{"num_key_value_heads": 6, "hidden_act": "tanh_gelu", "positions": "rope", "rope_fraction": 0.5, "qk_norm": false, "attn_scale": 0.177, "init_std_qkv": 0.0255, "init_std_up": 0.0255, "beta1": 0.93, "batch_tokens": 16384, "doc_mask": true, "dataset": "wikipedia_en"}
MLP neurons of a small language model. Each row is named by its layer, matrix (up: input weights; down: output weights) and neuron, and shows model dimensions 80-175. Each number is 128 + 32 x the weight over its row's rms, rounded and kept within 0 to 255. Numbers have three digits each.
Before each neuron's rows, "fires after" lists the tokens most often just before its 100 highest values on Wikipedia text that the model never trained on.

fires after: " co", "-", " through", " (", "co", " under"
L3.up576:189143132163125096106118085090180150115114103148112098213131072092160129101135145154127134115069210087186134151075126076147106102089178142192136110112148125127093107130095156129141102095149102124117141089141144122180121134141103090162188176113126139148166108120133175172122131133131146171
L3.down576:125135126123092131138080188168107111106145144129166073093107141090081107148177095137151121128145125073139142079137097129181171082130126138165141111131141168127063126133174155135164119163114148158089092158172172113175157104119157110071144144143089130131160081142116131102121167151051090115

fires after: ".", " in", "e", " ", "In", "th"
L4.up766:095071132095110174129147126062118188140148098102158136148157137136178131130172207124152130097069189152130127140080158129143054193095084102147082125142182177089129116118153144158110162110037119152188173137198093167082130141147195160107090123169054066083098132137069125117131135127095120150
L4.down766:159201123174159146175124131169094173114127127123094150088132213167166085147166099078129151090158140131124154107140107187124089105147091103135124136104138100149039131117089139117196076150068093084076147147096113114132176094117118106108180145129139142144113139090114137084156127117169121103

fires after: "p", "c", " ex", "ju", "que"
L4.up382:136119174172099186129092106181117170093161159168093133108112121142100155115110123149136147156129166124110109104128122145105097124044082114105129155166146109150122064131118102108109161097101121109133139165110149126165115099117191150134134175157142098107130144086081190193099153173151201159
L4.down382:119109113139118180076215163122181130208132131146094163161082185131078107110123106098095155065071107104142099120123180135102155053091169104094095147106098051109097096109122127108161138165082142139114084153105130138105144075102107124106143111112109190117141128099143175116091157160162111173

fires after: " No", " E", " Mo", " Ab", " mo"
L4.up373:134153115130115117174196145094096132140116134107123056082097127108113111143100070171072183187125165140116164157151107168172090105117124139107165183121194099119086140121105131117109170128141099096097115171101137159059140204148156168095088080062117191153145173085130129110141098134080129094
L4.down373:135129186145138136136124112172122135219130127156157078131123133083095165136130112128085155119120208140059129085127109112151112155146124126097159068117164134123037148140176172151131164166109178177098128173107129120083138128123110118133150111196168154155099171124111130164137122128151148101

fires after: "un", " m", "e", "%", " h", "la"
L4.up379:108161131137107131144072129112202146094112164181094159143172123149117146176143130138125075133113146096120138037175095137116171203162138093139094101190065131137118125093084120098130171147142122104140152128147185139117150092188113105106200148108151110113134121121171083141123105149127071165
L4.down379:153090142149134125146179183105170100138103167171072145093127098095096117116110128111126086118071143198129117149090144126137097142111143110138063147154134165136150120113061127139103157075154151150096097103084124119088080130087080117122142111098143097088160174132122103127164159182126105125

fires after: " de", " mo", " lo", " No", " De", "mo"
L7.up173:170120145168137124158160138098151096121157122102138117128107144105123119118095103152151064192121242181136165110113142051151119092174145120186149109155135153106104125080113117210076099067107102100152180149132155110083169092186189134131171153080085113100148088160115138135092144065180110071
L7.down173:048142089107096137138137128139168111169050135142044117107125112119117089128071143144182111113173112149123121131082134171132141182117136157062111132080078146153118086139155088192114117145113085150132187112105136115096189121141165128128147176137082132186189119123110081165171112129160102118

fires after: " to", "h", "te", " of", " on", "and"
L4.up13:094178093136155098154131079169129092187216181100141184119100114137134117142095134134120103112094121156127122108105140139160145138141172152151095138115163101168105135106105141103096110061162024107145146122151085110096137133171097141077157091124145076109134108075139149114106108151190131138
L4.down13:093075164148154110104143147077083136079092097190152136125102139145127122136127067155118121139145176157084125151144180089141109098139152136112125194165147158119164156138116146093122129131157175140096185096099150140135095073120081147090118115051112118124107128103061175091110098128136177185

fires after: "f", " ex", " con", " East", " Con", "ff"
L4.up448:110092119101121132095087117147108092176137182182107102147139100122157145175119149109121173138116103160144175114050093162136094163110115105103156154100186137110101135086225154101127126138124097068174065098130145121137110100144135160158130125128148099146138122126120129151123169147106140167
L4.down448:104160180125149134126141131113134141077161072097139128114164148113094126140082123168120127134153113094119104104107111108185169134123094085144112160136134137097116142156172123101145145145118127190095141177144146159126177089162137159086160111207082139090153143142088138119084096138148155095

fires after: " so", " as", " for", "ed", "s", "d"
L3.up621:109149141089154175180144204129157138150124127105128133115098139081113135107176133130144136096121130101075061161091103081153072097082098098099069150157159127182114066092109147139096174129151060184199153154063130164173112149131161133144098152121156196134093117173145135198110159101106126117
L3.down621:129117093135128060135092095148143128099124171174111094143187135157140098150050102138081162120153082121153185093130133171070189065105160158145129116081133143130113114145140145146183092068086159049129132094143157080173133125166145156189142130155137161112097128110132135133076153171154139166

fires after: " qu", " P", "P", " Qu", " Pa", " comp"
L3.up430:181112153206151167181146138146183125102120128177107150130131172138083094143141127125111136100078163117103131150103120097125097084140092147152157159107185118113195120157061110135116177089121102107130193102103139148109128146122158169175135158115099093142081105141134146145122134118147162108
L3.down430:074159111123164118132104144107133145122090092159073128133177176123068109107146182144091150079119137130122119082086175114152149142146097162125105109152136172127124071108139124169156196145167110104102131145105084134112097167106085164155160153109143162102175085141138116092191142133143144213

fires after: " to", " he", " and", " that"
L3.up734:154117116133168146130106135095133126089107102090139079147074080168097128043091156122144107168070108115163129125147174116142165096162093147131125169111157127094148168159108127122144226141147111169123128162130166116127096072126154087143181145142097129116149139110109125139132119077116106115
L3.down734:148163148119132189177114109161173109088122123110153092096067180120101109140142104158117120168080089085188145151152155097129105111154135109129127144100137085121115139079094114129115109154080115129099174083116124084117117130137124109119180129105094137088135084163068145100109171136154145152

fires after: " ", "en", "t", " Total", "al", " se"
L4.up26:131132130101049134126111108113129121118107094097142087155090118119074114125104174149116111161132080105142160111146135176125142117104134123171126134172159099136060128085143107119101165082155090150099108091133125133112118135201174183111152080059159132132140112145110092048119168140117131163
L4.down26:128120088104087149114083150098079096125095129133081141119034162129120136076155168110124151115114098144128163131133175187189145142086148198193081156125150074164134153139138112095163118107124092181115116161152135150132201156131144149024140126127152145154107107112133130109142092150141177153

fires after: " as", " an", " V", " An", " tr", " Qu"
L4.up619:116108094130139159157131091111137093137206107077110093151187075113166112155133089098110133160089149100169105185122144122141141162148120124175149127174105117155105124131110102120192137180133098109074078142100191188173159125180201119156126136143056126122089113120157114089103138128087073080
L4.down619:150120084123155158094150059098038091131156123084155135164166069153125085134153085105142138150109144075119128171085079103135151178067107108165168112154156148177086156128155179138140120136108130115128126082048201134145158088179091156149148166148094084093111107115177103144126144145125110130

fires after: " b", " He", "b", "E", " F", " re"
L3.up356:130118217122118155146135143169110199108130113137106106140165172173068088127108127136159150167146135155126110152104150131044086121119069160181091172141132150094090083067161111129147133172123111188157140162123134136069177171109146103094104116134176139190146138104156100153194113154123154144
L3.down356:107105126157127128125121082095153156128115165167138142110133129155103087141114140125163115139092131158130111173149102153157129155115130126098105082110127152172162121140165085049143137044055104122113121143062125089052134140130117121142121173141088085189126177099148091160165083153163129106